python train.py --head_dim=128 --attn_scale=0.0884 --init_std_up=0.0181 --init_std_down=0.0 --optimizer="muon_variant" --learning_rate=0.0014 --lr_mult_o=2.0 --schedule="wsd" --decay_fraction=0.828 --batch_tokens=32768 --max_seq_len=256 --dataset="wikipedia_en"
MLP neurons of a small language model. Each row is named by its layer, matrix (gate and up: input weights) and neuron, and shows model dimensions 128-383. Each number is 128 + 32 x the weight over its row's rms, rounded and kept within 0 to 255. Numbers have three digits each. A neuron's up and down rows have the sign that makes its largest values positive.
After each neuron's rows, "fires on" lists the tokens most often at its 100 highest values on Wikipedia text that the model never trained on. A number after a token or word is its count.

L9.gate457:122103185127092163115093126137146167170159158114140125126124175117119118147124089127103085081141109109122113070101149195113154115116132097202094196141128081146141138139135172177086124127126061115122188135153135077163081106195105117170109138097138178144127116209121160079148122163099124143120146066158088128086129165134130139107162110086134121104065103168076173122091170135120123087135109142207133130107114105099141159103119074127118164114090084132135145109134161083131115109096147133156098128109150155180148147128096123125113074076139072134124100108116179113101128173147080151187066135136082182125142127128107081163123156145189130132153092093137141195183082146094115088166095086074162164110142109137120104175131136102091081152160110102151166171181186092103106159150185
L9.up457:159101157135070092100058094080107135099137143144146111101146109185070192081119122108111147117157091114115116099133211223124142087106190119157132152071145097076093139081070148130112147119099130105113178089128104107167047120144173132167113103182167151138102052128114158131141164101119111136096124138148106118137132108196143133176105140156158110144080117178067166126151153132135102153124184133148122113111074143186139130137082121130109166116093072054087112148060138155108206135146094131142129144132135110168086174145128099119150150092165100147158126117098180071164155122120111147183086167115068161163101159144113139150145107196163139117120062104077128122121071128121073110142112085114159171125172089104132156181135146083117093132111156141147102105163138140168180194160136
fires on: "inc" 15, " inc" 14, "ou" 12, " GA" 9, "by" 6

L4.gate551:169168113150120058119088086128134108148136112066140161149162121172152154133097108179168065132090127175156140171115123155171163142087088155127193102143124077129146112099137109121182130079093085113118123107113162114076075103115085151154109127066118123148063120106130103099155148171132093162124167187028133070149115154114175128133107088129167107062099198095114116104143083126057158072046126129127144100154141122087110154162159102117121145126111125131149121133164122139130102190087141095141166107092111145126076160139129122093102159189152092189151107138110196121137116112140110141138092091069164114152109145144126114149083131148101096101086171181161156111170183114164099125156116180161153139068102106123160185207142126149137145139120115087184122105126085144093121114094099
L4.up551:165106141101147098155143058162135126117057081110194141114110116148164186082093161169169134164179047118112165103128113106139130157117111101150102146157171122111115150140163129106126123105095070098188110093154158127085206117158131132125109120146135165180162171168104115095154110170129143138150146115137146118143112178096175076103114167156158104063099132072132134107136073145101155115136105075108155173117138159159122166127102110115123118169104089169151122109151095179158075133128132115131114123145139153128102133200120130147191184126155150144103117128147134131167060092040073132100118104152132139183141091146188126192126100157083137145132163112109124156145147120111116097087116187128196186106095149094143116159110186128159093174119096111140159092107134161134117155141106
fires on: " such" 30, " This" 25, "The" 15, " His" 10, " this" 8, " these" 4

L15.gate127:141117085078168119145166106121041115111164096177177106116092123170087132160091164170138109111148109163100108135131180111155132101108138148124058146143135175138126196066124114093164153112119106124133078150191111147142143125110119151136117133109139072119137166111096147180091200167140091098134101074152108138105088111138097124109164109124111089153148131166113128099100124133143122139137103132173073105104134146158115141140176140147130145159127132045102123134135062082184103172125221101132099116080158170189146134101138089135144167142119131150153226085127090141120149155159109108135180148121174148034170107077131122067083110137182099106119143152170105118156107151110057116101160158139224139141090103161131105118171090111217082178142130085085167142126135084069104095158058
L15.up127:201108146114115114130108097146121147057098131171128147103089122141121152116161129117134183123130112170141176113163172188059118165122122156142123158140155153060149124158134164062131084105148101107160142088176107145118135152138080115172124132137184115147120119138141131170130121128101196137061023152116170141056088073176097145117147203132139112132133159160192156099104136082086097118160083121143119132109103164126135155142091096193099161155151117113117095121168099107136131150118129186182128142142070134177159109130147047067095096073102087157118144098145132133088133158063123130093183185120127122081094131172071077129115114174139100123127173141147098177122120088122125149152144134128123126086153104127111144135081137134170099123164131178167175110105167130155055116092170
fires on: "==" 32, "-" 24, " +" 7, "–" 6, " part" 6, " home" 4

L15.gate731:120057047155084098107132134055179105125083117123193204129117122166172131194116194139182081118083124120139121165088095107155172105129096086144094084154173160096140134169151097139104149159126132117100185155149131098161048125124167117118139065088126139135133089118107124106101158116093095181194141160106155151115111108114115123200117165074148134192095170120093168185131135123143202152148123116073142104139114136137091118142161161135180119134126152130133151127188058105166100134093112125109101056140135136119123079167111104152151125180128137154108148129101134140145174138162159127106102094191120115151194074104157154086087095149155118143118130178169121160083126122149154092204176160061125104165112139166192144118150105159105148145116083160132170106094128111158070078128104
L15.up731:128113084096150139119102157084101098080144113097112141189140050096129090140166174180103164122102101176124142158122167175095133129158139129156102097172150085118112113117129110219162111130105191160078121098113084090173119120059144105068133230096109146112103136144138102182126114129175102112165180148161073104115156161103131104168133140180119070155157144117129155091100066138110058114134097119161152113061099104106090108135094127155168154124115114125096166171139143069115167129149104075143177119158107150107160146132114187094145140132122146141157134085132121080107101118044105123103078113096159142112125147127108095065061114118191125161165062141138144185119124138154114133117133162119119115113169131153072154144083104159161104116136193160109055153134111199160115154106157
fires on: "'s" 68, " (" 7, " |" 4, ":" 4

L5.gate765:123116149139215167095087115159129088123110162126117144191123136134119163138083109069143114150101095116128128101058136132094128156137107113097102139103145077152176113146128111129182149114084132118161179194155081147099141161073161135154091162162135103162081120094148121108154151125159173117114087143179139148081079137103190072141070093143167178096091139119152159081183097164151154098087176101097169125085112109129128129092155116138084133136182130207144067150138168132122152156134172112127133116087129111166138087137102088190149071181122117169155093092158092092114121101195087099099104137094136149102067113103099111112112086131186124210144109172153155138137052106201202123141140149118173108091151123087106114144163086091105132084072155116124117112109096130158112110082134
L5.up765:155064071131110124136111058146115155136113137200153141123103155167146093170135176130111116126104108181151082076134165099153137188108137141130094092128116133100125126121176097114213103085181131131095106062114127139152091089192132107077140106158139169160086111055097105118129131108160193117109161217046137114121112139152111103133151040155089143149144100073130149118107139133101130121115139113129096158218103132110137138138123167182128112132128101129134170117131098148117095087126148156088144110116137124108150175108095170174132144145195171101159137126144150094125050153121127117124124121156145138143117097155178142107118144123063125121156145114176161133167122132077119111217127121164138142110176146098129110132105153093159140162069167146150124099147120121125141083100121
fires on: " both" 23, " these" 15, " such" 13, " These" 8, ")" 8, " Both" 7

L9.gate664:142180129170112082153127112161138138099144151109123147134094156057096124088092126108090120097173182143124119137115183138155117135103158081155119135125165171127097130113146174138121165141105108131088134176104143145137131129150138169130082117149084164186163145071153104167118097125099136106136105127088113149152136118109103062143129131209040088141168169122101085114138162155088093120112104138162094117209134084089152159151126162114132154111064183165121141106114135117171148124149109121165123134132060140137102091106109099090077153141129088100144164151140158147151123129165154103120110136127149113108077125152081054067123179179111134097156128127138147149089175132157197179155158143104137105083179150116152136185130154172096123137173088134145099119106135090050177126136151
L9.up664:115143139127150098110104079120173075088152086103129114108144091088091100077097129133114090145093149132112155131126178166141182112126106058099160156122120146136146163136136086216058169146131148145125100160093102174109141129148122121146075134196132174167142159076141121073108146143137098151142133100132177138178089150110132134076104158105119120089104176084081137073117168210144078081103162145174070144129089127121112105119091144123087095143119149127144123132125204155123124132198115177164171086125168088133121123150182159128085100072122080180134112068131080133095163194195150138151135126202130122139153069158132131072144104061150149027146064112081101180151152118162117166140126134068136151111137122073167159129168174112151129139149053110130129131101081090122115111137111
fires on: "." 27, "\n" 26, " United" 25, " since" 4

L2.gate731:134088084157101122151068068175156108154157119149108126149131119132074102070070171141156105111106147125155142192132133103119116133145125146123125146082113138128169097136095142124136129133147089115112117107174120116085142141080138054132086128131156119143069174125129121103153171164128103184097158144085164125121133178099130079193135081185177171114146110151195167107118074138128165131059169103119128148175129128107107143114123134165054130142117094159067178100123094138139103177127163103110125156103135196161072191165182107134121120138126157159117147138129150158135062110090080110127144102143160138132085162090140103101141086154151147095177138182177132126062151098069075086086131170109123083091103119129144093185173142106126097143127119102111158152134093128131167097142133
L2.up731:158086054084185159117093128109134132137161121181137154091096104113123150148147139157168119119191108154136179120125150112150167173087142084164116087159138081118106117094070124163144160070099088135062060162101142110120138124115137168151065152147113140153114152111090137070124132135089097196135122215099175143122128117141111118142113114145134107083125153080114107121063097106099120094166149147099143156179107161161130194095094138141181126153113132210170129097114110143111063157148095171179109119144084147082130114137179153123172177132169137218098188118108114193160065090147123140135098137082122175155072109181138128144142087112165114175089130148113091161204172157122171094127157132156128113103147076128137080184108149106133177164122107108170073074106155121105088077082095
fires on: " his" 52, " these" 17, " such" 14, " those" 9, " These" 8

L2.gate596:106096192087121082163121071127108195067149125134112113156165074082141115128051097141184158166138117098066104126119176146083127125155114156229102132153145065121159146147071100153113145098155105124133141138078149163141090090138124141138138086115159077126099138136084081165183110208154179117120113104099173149069150156141078121139150131109167103082150091119108171143092129121121125131081152221116133085129135145112088122110129090119143157140103164107224147085123123148208153108107171167101103120121099144146115136176142144156142125097084134166141114120108129072099143188116131103170114140057082132159090146161131168123151092103120082152179127151106082125102110147107125158171130066114150180092112142159103086144102125167107081098204123118099146137111090109120076136178128
L2.up596:073114143038130121164102070129088168090181116092119192205098094119179129109077114129118155160119095092089159114127164114050157123161086152210121174103143137077153133123060110122034176081102099126122171059136124116167095110120155159186163124094105094129131135110079108164149082183095195145140112103122155135097181166152087117098128116134138173067159145112090130140130097147122118142078165137137204061156099142116136187122105131141127105181127115144194167105097068192149129147080182146133131093216106130081112118148149182144188112127125174145103175136148128108129140169170141153192086153127157170176122151156108151169149134136156081167150120147133094142108099142111107136141157102104151137074126123130145081168097142104101115153160143164103110121122104130130112153169084
fires on: " Inc" 15, "inc" 15, " inc" 14, " disc" 13, " ad" 11, " Sc" 7

L19.gate741:147093117113137128164110161139159111102177109063109079117173100107142101127135130100116123130164113132133177128141132140148113102084146110093148154173130166157055121106147170155107128161135141151111110135118109193162151125126165145127054107144157180121155176127145089116134152106110094094141140100078124121097081105127066166147073117100138063125102130188125102111119170158105117171154069142100102157108180136132114105089143162152152157136106104135101172073144127146168074179150120186134120148136158125095110095161097119069101074158126172074145099058164116151108172123180177131107125142130158059058122166163128120108140113131130117122110139073165169185076151129126147120128070096143181147086135158109154158120148163083094101102114120101099142141137130124061107121111174
L19.up741:076080142105156152142089100091147130120132153152167132147106080081214079118135143129098134134145156102175132111129186132097125121104083063094100175133136118170163115111071137159106157116173171151164069101135090108130113108106149143084119128129140190106129129149080101130116074109137109140170090122102104126173144149157130204108093092117157133140150058114107116102120151076102072134139147046160154151127149157085170108119127128129140208123099097182090162128130124147132049162150153147090148161167118115131100213163119084145110128172127153129163201131159106123101131143178123126164159128148148104136052136156105122111082195164122161092191093120127121133109146186194142115073156177178212130082157170116155148175146114133091159162099135110137213110132128119129078108125131
fires on: "\n " 41, "\n   " 8, "    " 6, " species" 5, "is" 4

L17.gate742:074104194144126106102167101106188148143172082117161124118076061138122103156049135175115132143150140145119147173095146078089145119124180093144078155142137098146119143138097105145085117097156051088099097156152174111062156138130127088182112150080130138130108159108130201093127101098152122156158095106116120134098059144207104114099160198160140160137128142138130134197212092113137120126182127146138097156120106107140125113120096164180157097150118123095129143128100104167185087103178109131140172188109184153110131164102108153122177141084120123115151133142095134126089162123104193126143141139150207143157119183109155165131112101163126102148122127132158154134163077120072145140109110112169121192099088094190134149131111115048064124124142118115140202147116152141101161063097121
L17.up742:221103144116079085160116099134069137136086111103135106154076122088169084152086112151123077142121155137143063122087127126147117129116089127120152103065147134109134158097119121152148130148078143095105112128176092160070187119147163131156071171141157175125151077187145146138200210184133144162172167122133053151127098048079159155099145101128092114094184122161125145054108085120145106120078129122186069128122095132117116187114181163121102108137199121085127151167186076108142152114122074138110149162114079187134102147124069138158121166101116122147094141159140101156161143107111102100077134115115130119103129085156094138115116117077156142160130107124123140092123107151157100152113176133130147172095154127123139121145125164061097186155151131132184157132079103126087151121055090
fires on: "–" 37, "-" 11, " 1" 6, " 2" 4

L5.gate529:104139153099133104099138111136067200146120130096128130148163140138104100151070158103159142123099143137148112130086137197169085149125130087127091163129110141140150099142131091168088158158098167110144158109122157119134113091092151155140109155120151143109099125101096097164089154107135178132163083139163160108143113063115117116168142140136155211140109050175147134197110150075129111122069106119152160097123058099109092122166109113149115127124119131147123096102126085148141081123116149134136125053093125140173174115138128125084146135095099126140120075145128089080095107148167149085103095104119107150134107133180004091138105094133116111141145106128089100132146055144067140140160148096090143158155144099103122148167183164106063091150141107172141153188139118112065139136089182
L5.up529:141208151094138136109135069097074150138124103054141104171168143147109138138020145049099159106087151131150169144103115173160111126128104109130096159135138121129156086159122137117077136182138154094102152146163155124123139126154179149077136091111110147138120119090092078150070116087127139124164028097187128126146066093128119111149151176144155191099116053121137143196151104130116087116113135167157181146115073151117118128152141120152133146099089144104120087144093120169145123119142158098075147113125139145161173125148113113114123115118145128147112108128139115026147035145180136102123105097090145127123063086163060119126113136119131186107206084135120140114168096139106155149161109139076105193148084077111114159164149099093124050163136137176180094192143125123093123156105153
fires on: " w" 71, "W" 28

L16.gate511:123051169132135165088155090171095107144111187139113117142092103091132184066175136153157125159071069131111138181198121041058104060129084140132088186131079146209089136116164149124134122110183125138127162141122131174120139138161135123124137144112136138161070142134126153073130162212122128149088128134114111108107118141100152160142093104105113178118170125133101111129095099159115146173112119169132129191085128144077120146141062161171032133137116141139085156120131195151119185124128165105135106131157174093087190118142118199118134162108108156095147208173179075094081168122168170182107152198142107076164168117096080113140077108102098086134116206150075126128130129148126088180137114110137125160170134139105164043124129116146101107115172175100121127090113081122151078087110157
L16.up511:122107149099145144129091143091172143165178069199104137071129140108121158147110169163080139113082161086190088127187129155166086176097055141125186140118081082143135131120106129100138094155112201123126155166155142070178163090137148162105080110078073077129115108097093174084145156158169143126152112068146160121147092139176094107111105148130151120117082171110088193135198126093125146118214142149090142157130210199115163140158128125137155102118107116117114086117136049199131198155117146088121152134126100144124105150123095141115121115133073180123126186165118084168096102157062235129129104119150119115118167170131151117173093129122097132142171128103146109119151110072154140063158066121168107121111173121139114099138108037120149122147151143098122041159169083077097106156155116
fires on: " of" 42, " (" 21, " by" 7

L13.gate233:137136123164160066145141111094137148111151100162150136099106110131081123166124133122088120183076101109090121154173151077136090170151127177127126131183094158099130154135135115154111169107097219156125142136146156182119130138136195096180062099134123139131140138133111132080117048142161107133173133119110152163104085099097096083155133109077090134156140118169108079151143076165116118107109120109129164112025091129137141098119091171090122158137128165044137107179109137172164128163073138066153135145186147134105139188127095108141147102147087091129130164107112097163174109145185123077116099148106145234129084145140152120135129099205136109066155126115148135131110188166076112080091148097178119122133136116156154147169108065180157135140157089122157169107206198066139118080140160
L13.up233:143114167138174127168121111099138112126099135144053143145127151124108072061090081139118129129128093161119128112111162097188133139109123140103199093119069140091121119185174147136177151154146144108040160108125146184108167121120180087148134151062129157082156091148172142103144057134140045128148140109119190153154148111075105115078164153098099178122108127086120115128127166188107144154142116137142110148098114139137128100081117163124140173083102114179156121188133167218153087053120105155095126089126085152067145101140127120090097132106149157137084087082140093068075170150132125145104112109086071101056124062139139077121121183111094096104066156101095147106128142104174107153137146154145159142148203074176165112082174104095096147139155112171073163152231151140167110125071124
fires on: " were" 46, " was" 9, "," 7, "umb" 6, "one" 4

L9.gate286:159119190137104120081111118148172152141123124111165106158127130117183126107108118140106105061120132101163128117110083091125099112099122166075123160077174070172155087166153118141119114136090115116149120101090104151118078104091068191192111129170069160125156079172115113178112126124105102102133088111081029123094113118106119093062132112056125157134095121141113156163119106146160096136127106104124145122141071141116110093131141140156174151081118152086102075175112163222169084139164103089148076155124150171122121131175153175083122146096115140075128129154128102076135134149158133139082097109119120123070091116165155146187114107060061182153112091130163174136214152130049127088104127093104149105143105119120148087074189111183134126130169084148078154110113109102140139121117144
L9.up286:151115085107118126095116122132168183166143194165171081152109092130182099141135112147148080118105165146094089099117086101146138060098172113120158081117105155201190122120153080115078081151126144054152128135143084110169196108108156121165170137110100145117123149103155139141079102082136102155158137150143144154098106124095107099116160150060124078082083093149157110163147172147156115084128115073098111132166146090084204065130132068115161100124101166094129199094060129161101128218102084067151143082154170148107126135124159218129060091086095122128132117107104150170158144120208159141131160116171158135101104098138090125114081119160134106101129148104092148134140141162131115077068034104131141089178175162151160130133171168077147133111148112153168162155123115123161095105097149
fires on: "ion" 23, " Sch" 20, " following" 9, "ory" 7, " sub" 5, " pre" 5

L21.gate235:092084158135108125197203103123110141137077140113139185064119152160130163119144096117165190137128170111118166094084128101150158099167129131108105109126137131180146139102096122098162113059150159134156143125174140190153099132094180095172108136094149168096118183127166120071133121141219154098138091156135141136088135070125094138079127128115104159122079149112139084112166115172174075067101110116148137143149139149179134156119107127109069124074134140157171099131194106178096164078094173058137112118173167105172120123044131156140105170087133157085168144125122167093097150112183169094126115074137067187178103125104119152148115083130157125151070078123133155136145140197143138126073151112132121119078092097177163142127067097145134146095125146157153111076166145089132096117149105
L21.up235:139145161126136138113144099112191100171137072076130105191087138105098188172151162099118146174126131116126105115128138176134144157106092141098119146170108146139095129145178124128159155079113102104121119121140135160099152120146138109137094074112072140180117115132147121145106156065180143129109072113120126124101161096092130058093156152176135130163151170136161141119146173101098171103089124114141190110127176115125136150068107106127150144078129085175101077078119124120081092070066107099148089124156182167065107136107090133141128167103149179130117120124130155125139148113159131116155108168117161159065163093149073165082141111153091188140140130174144148095124127111136113147140180072116129156139132089181135101163126160116105181149169128120078134094081103111129084114064125
fires on: " U" 28, " c" 12, " e" 11, " E" 7, "oc" 4

L17.gate648:162200101067125124121107126158081151105194099105104113176116104130053160145076174122118118140139128150095133132172149175112109135130139144147111103148181098118126161157116115102142164176143140094163097182131115089148087135113119185104077111157114169133112132130099136102078098150176107081088089098107113116157064083132191083130153184076116137147119111125155137109177112116108114088105177165158108177120144122164164145141129153152123169135109111177137063105178145062170129096091119116204147077200196147117175173114164159115141087163125150165147153111129172159071100138135105175110108077149087111187086082133197090112114154103107120144152140167159123126093072109155083136141124173132138138162102113115134150143085155184138132147136130113127098155138147141092104121143130
L17.up648:169102145091089091167121137123089136137158139097125103142109209101081182157143068120111116159087119107143216110139095142124070141131138137126088131109108144110155180088153123130108125120080123119113109123116131153147190113107102116145088111121180154098197141154185190157088108160173040128146125120066118090118127091131128103148118124089104142113127078141114111118114143106145133141110166113096082170112072151123145153104124044157187177105092123152065118188108116135161101098155139131142084171199096134106135133148115194161162135157139122161177132137114107123166068111074089095142154145194082116080103120133112117078086117158120101081096081127174076144096104101148086132147129147114127172182086125125132079179160186119148119154165168152175160168201113089032144191184124
fires on: "E" 37, "W" 14, "ew" 5

L13.gate339:091110151146150165081108093133114116137159118148150129180163085132064149167092114115115092156040115121184097098167154119154097127108109087167131138099088170128198131100105182074112136140178155120132147119135158128156126126095114099115138189088098175105099120130134138077060104112130152114115084139093178123172090106130077209116137079141136147081121141146165098174137159149132191157255088148102127131137115122130130156137225129162154148062133168079096189096077030156087146141126197171105108056168104120132103074093152107159118177106173152118100130140091181132104104131105191119158088164114175138111135145069166175130109078185135116116076171115155149070183152101177136114119100105156105154111086130205084131108067164159141137104180148120158156162118170094064152096138140
L13.up339:164122148135117117141134166145188162088146159194091091163175085128112124117140182109137097160104101172133111101114073109126216147087125186123156092122105193081149133161085136096041107083141106099092063055137116119112142162112114134145103129123155125132125101156111134231179203085119129165100110143135156114101104126156145184116144079139075093106119087168144062148121139169151148168151087114113102124092143152126087150156154118142149134185103131118125104120113066121142074194143130164155119098161122132075111123133114135093108183143075103130049130104144175092146103107108177072190123155119131083053041108089187177099121123113159080108124129150094060150136101102168103098060171127148124177116146153112164138163095137161149155133151142114193155181154157134092131157093130
fires on: " or" 15, " |" 13, " of" 12, "-" 11, "–" 8, " (" 6

L19.gate463:118178097109115104126113130175163138126169174155079141130139126131122098113074122133143111168159048176159193073103164146082105095075169132150144158147115156112115168150108085157114112114114163078071138091095205140087172140191083130166115150057148113100156145072127160066133173178131122120098100182060077143138108109107141034166148137109133148127126162122164074116174125144115143155124102111124119136104117132065103074118113162106137120144111094174124133126131094134152133094160167101113126139150158125105098141192106169080120155140148104104141106090126137133126105149135120160176155136096110139064152130105128114073139132117117202070181157164138119103086155107101081099136148100148144141110225110153137150165197123123106169158087065107142083096135139054103109063122135
L19.up463:142094159177127129137115170124112067084157098091120166153117103144074061108137118115080123086158150129129093152070112154195137097124122100167068159117114099114132119140115145171110088083064157152088144149145136118122121182130141128105100159106156112132193076118172152146146064131114099099189089089130165089154119107163147088094139151086128127136093122101083151103077091195173194143131075100178104124141116095096105156111126138135136160126135156145128128156141178156109107136122118141135061118166125123092185107071088166140126076113075115150142150154102170170117197150143177117113101145157144102125204114126125140151134167101106146156075103139063177147102166114126100188149172097090130131125099156195153102128165179136152157128157155116128103104119075099118083123118061
fires on: "." 62, "," 16, " ." 5

L4.gate546:088138171113145120123129114139171144104126127138093112134103115141103119226091079113137127146077153117192159109167059134177179199117067131101165089120179134137113166158150132105101113084105129053079151147114088173139141147138107121126117176122137151098131147114119092101155108105158159195140071144106144100125143117135109119170122135058117146135116109137121142183135175137105140160173154145098101198147101060105161105110171148159113116126085128080155115070095162090125203077157125148143125076146116169076082103126156138168149164064111154127102102172178117067179193144113146123095144120072108149141136120201085080095147089095131154096158106116084115118106112161131179140171099173099158146156214185132104108136149175125114060169122178172184138130131144084169114144136133
L4.up546:090143128179082159143149136065080152154136105084175121172155162187185127072093104101167165138098124180131136116075164130175122125130136139165112157141098153111114145133197156119161143151126129130106058113141121122112193104137107110125110141157100114143114118132148163072125098118151149145131166164157134175152093109140094127140129141033158200120169090122139176168144109127096127045051116121192124099091084154166078195171123167172102140080128139108118166112104115133062078118176139158121181155147162104156150131148123087175168087160180146045094062165133189129108140144128127165092136134136148137088125105103115102155105117131105102136161133123141072106096115108113144097149100056124144128134102091130160171158135167084143106129141115157103137172145118139158093160118125
fires on: " w" 41, " W" 19, " went" 11, " Tw" 9, " go" 6, " going" 4

L4.gate727:107135157139068088132182107113136150138115167121154116164149158147144107193120126102135157152074134199126143111149147191166120154091165140120169157100132175162189069149139117142108160057136141104158167142136095148143142111128112151166101196112129085113116157115103091143086171108117207179100163109141128127111192123099104173132139164072098213122145097144115119138108127104158082062072126114161148075158062137127110092178122134157106108101132137108127132080079090102130164116102138107176078085102120136089150116111166149105140125083055127107137132089148124092140134100134125085082129133072122131144160049134067107233128083101141138136172114092137138065162106137109094092159111041075149150122162121137151127192110165139167110124091211154164145185199128122152130181125125
L4.up727:074111155148116150093089088134094131157122123161096116154132090050102110180128167085108117092090121140171148111133146192176132152159117097093160113094143139141139047129095122173131175097116079121155105142126076166131157159092137235161140179121165101097075105080148107171099086064082191127074164121144167106060137111083124067217161126114140157083100071161112093164162146150131092127072136164140158118114089119079148122171139142147116129107122153057120136059094107114100161084135180113146098084089062121125131120146149131126147141089092173080135145122193137112177103111188151097119177134125098134158145122115096101182149145090123103131134116143118123117156089158126067125133087090101177175080159168168144163121088139096162143143114091172117100162145121144130103114096145
fires on: " p" 72, "W" 17, " w" 8

L18.gate406:085139178163144160131196131076123107131152117096111136145082162179154106152139103137182153159117087131104128069069097106158099161185127147122091170133151105091157097159122172138113141222176112099136116088096049092101089136101205177137067136087208077117157165183185185113141167093155114142088153087138116127153169114111181127077114105107119048186085143101173060122143067110151060109105175126141079134135158129070101116142126161086130129083104116126138105085162070129157140174175165118155160070048153136168127138080128123100097147148101136120121121096161148094096150173112087132120166136107156123099111135131097094108156131086171147103165103123161092176169169135134094130103174127141101112134071141167151136044099167151107186187128132155134108164113136139090149125171129
L18.up406:109180139143172142111155147142132164121138151143132128122051058128154156093098102118141158120119152160106129131131103064129101129161151080088073168136131105093150124152146098166144102179107105167119093104078077165183131168135161116097097135131159103127162139149144177127138117107153097176138141147131188150141078124106142151089120139093220113156113124125139151182054076113120121157103125134125171134052119117079126121128152116125168068087062169132085108063124089133149129123139114132092140044159124147141123130143109145128188132115147101159137149134098133142133155150211118149119164160118142153161115076118102085130173165120052170086217102114141144167165195097172128142071188092145138087079133175145093139135188129153123161135163115149094086166163152158140171127112124
fires on: " K" 17, " St" 15, " st" 15, "st" 9, "K" 4

L9.gate336:085165134090070096086122125172132118130157137163152115132109071171139154081082152186174072164118150080135111128170185153126086111175086127163127129143120172165109106204138157136110156150117128131150133133196139158127079112144131082126108106092102131173092132202104152141102132173153116123181096156112086142143126106101201119091082138126105144116073148138198094151075105134123103099104182127098148153124074086078167146216132100135104194128058149186158167138199129108151120112127091074118075123126129153159097117129195164122110185127094123098107097119135157145119163153181077130102154117106133163203111193144050129099113134145194134161091105162132085070077172123114177155129187170117103163137105159130088144157113179100177130160114088167166161077126108080074166110131144
L9.up336:113087163140137139152177157102153099117152106131199175132104102095132116178160125085132180148188155123073146022039101111136069156152153093146137101126078095202109113074161080160123137122141131149113086183136127200149163092088125089200115168073090153096203155179089161145193137110181118155093171162111027095103050128167129119159101118113181148141094152094115175113157080125153147128122182083123178141154119122106165081115105162186126144140088045103101146132130136158086076135106153090139114126153151138103161077131148147107120158161084122134150162089130118109108136152074127124131180183120124123144163121099125164115105179155143200113153104132161141081127153182154172101151186158132149167187174144146169087112154139106181092176101128113099154153099146144154145171123093
fires on: "E" 18, "a" 17, "W" 9, "P" 6, "ick" 5, "oss" 5

L19.gate259:145144161124104111089136157123131115129108111115104102095104140153138129144146102156046168110133130194081055108151142167074192139092109168123139181123108095157126159127089087100150097103189140108168147144119090188114092109129114184100101136111175097141141146190061116173124116164195104161104092079126163124098071117123124193132100116108186154170185077163139137127145135205092119126064132136157167125112185176148158170059091068137062078102135126132141147154199090163072134037138161115150078156095171168140085133128133087152123103073187114217133109104088118109142130138177135100103126108118114084145176133143120160148161096132117164165087109136175120138153182175131091120104167163179133097165127130157143090104112028159120144214177082131066172154179180095135100190115167
L19.up259:128112078157169147090123136123158129093102144147067158185074079115052157123148146133122104125105156067138092128108082121110131134126154144133118147141128134158126124146128158119186057095154104127076074133162127099100123140136080133136089188113086180129152158087142097101152144098103207127113145129147133132109142120089136123114211047125096142074100114129138119152139157146177189099169148166130072064161142103125126112161195149147126122118121116171099048126155142173143107125109139163126103101131191136112130109086109100106167177093116124151135116075135146086158096154144174156149053136112142133126109112119111175149092119139077110202126077120050155154108203181175153149128127139108116138087084168180133063131163150159121109179222133104171091191103164172069157141173175
fires on: " C" 34, "C" 17, " c" 15, " E" 4, "c" 4, " A" 4

L5.gate328:101067106120088139113147216103151156106118145084101093120144118098131160145126089097039069091151153105140122079085090125134170110119118147135116162096134129126140161147127158098109125083098053120093028160104095143159138098111135134141080174123127211158154108087127180120175160126080138100133152121111068123165120175120124094053073056139136167134137129086085129154128140132132176097158179151073091130097107159084114110162177145157082102143159089129095106099149061104105206103094130064140104079124110149152116093113165120097100115143162134072156195145157134163097083125094076102086109125134146136093153200128108102082169160126147167128142156150154087106122135141090098150139112179099112105107106152182152146082151158177115147103097112134135092150103083177161135072147097
L5.up328:071122121191139108095147118122086128125130170141146143131096113067106121161039092096087140176121138153155149121137106127170182132086120135104117193092142126098100100128129111119127158132117060148086110108195098118125099150149154130148052126130126197160146093116134095104185166151106205177122138129159115095120117188152171126073099088115178080109174152093134127135124096082130187111138121133095125078017115203130129138138123214081143119175108039143076112105049105142094170093143135123086112106148104174197169151122140129060165116130144097136101171125072127164094107073092121060104149128136132109131159191117100109123136176166167152143137118080158149111112179130169166173116118177112131142165143146177115196125134082138101155075104120180141108148133159122138149140119118
fires on: " st" 57, " St" 15, " Br" 14

L15.gate321:144134106120132075084080114145106112111088138150119158112144116135097151188053140151085151128088116109067092102124123082119088114102096118115165095145087139199168133114169175104165187183135093161132059149150074119126148107069117145136175120075125119173101088149128170153124116153119137166114074121109154200153166142086090165124155077157107117057139103125090132255126067157187121134212126141095049105166150183130129068125121111145093115096143098106105189107177151083131125141175111146093132118170156153137130179067096175140118124053115093073138139139121143102131172178131094111170146129141154131082131179110107100107149089181163158144092153159141109167161162169194133141101143146125123128087100120127150118101150121168143077120097131106168110106122173178150124107150166
L15.up321:135173175058172138144138141122095177099191093126176120077111140192098099087135099071068138102107148074104139064190108105091101163142119132125146106146121155104140135143165170104042153114124147110134123147158131130139136074145126100139124130131136159139117061182091170243109159130110112110122134108151130154112135125174139151181128151143135118106152078072129085074140181128149137108172122151104156138108088077154121089120136151068150159120157143062176143121106099079163103189107136091102124064081120081094158030140127155097112106107145114177097161105121157155198127125144152113139073159139115193143120090112119143104127089153089141160104133096172101157139112189142136190112140139132110153143123106117090145134159158134114188073091140129188158143167113059061106073085164
fires on: "\n" 38, "-" 21, " /" 12, " |" 6, " Th" 5, "ort" 4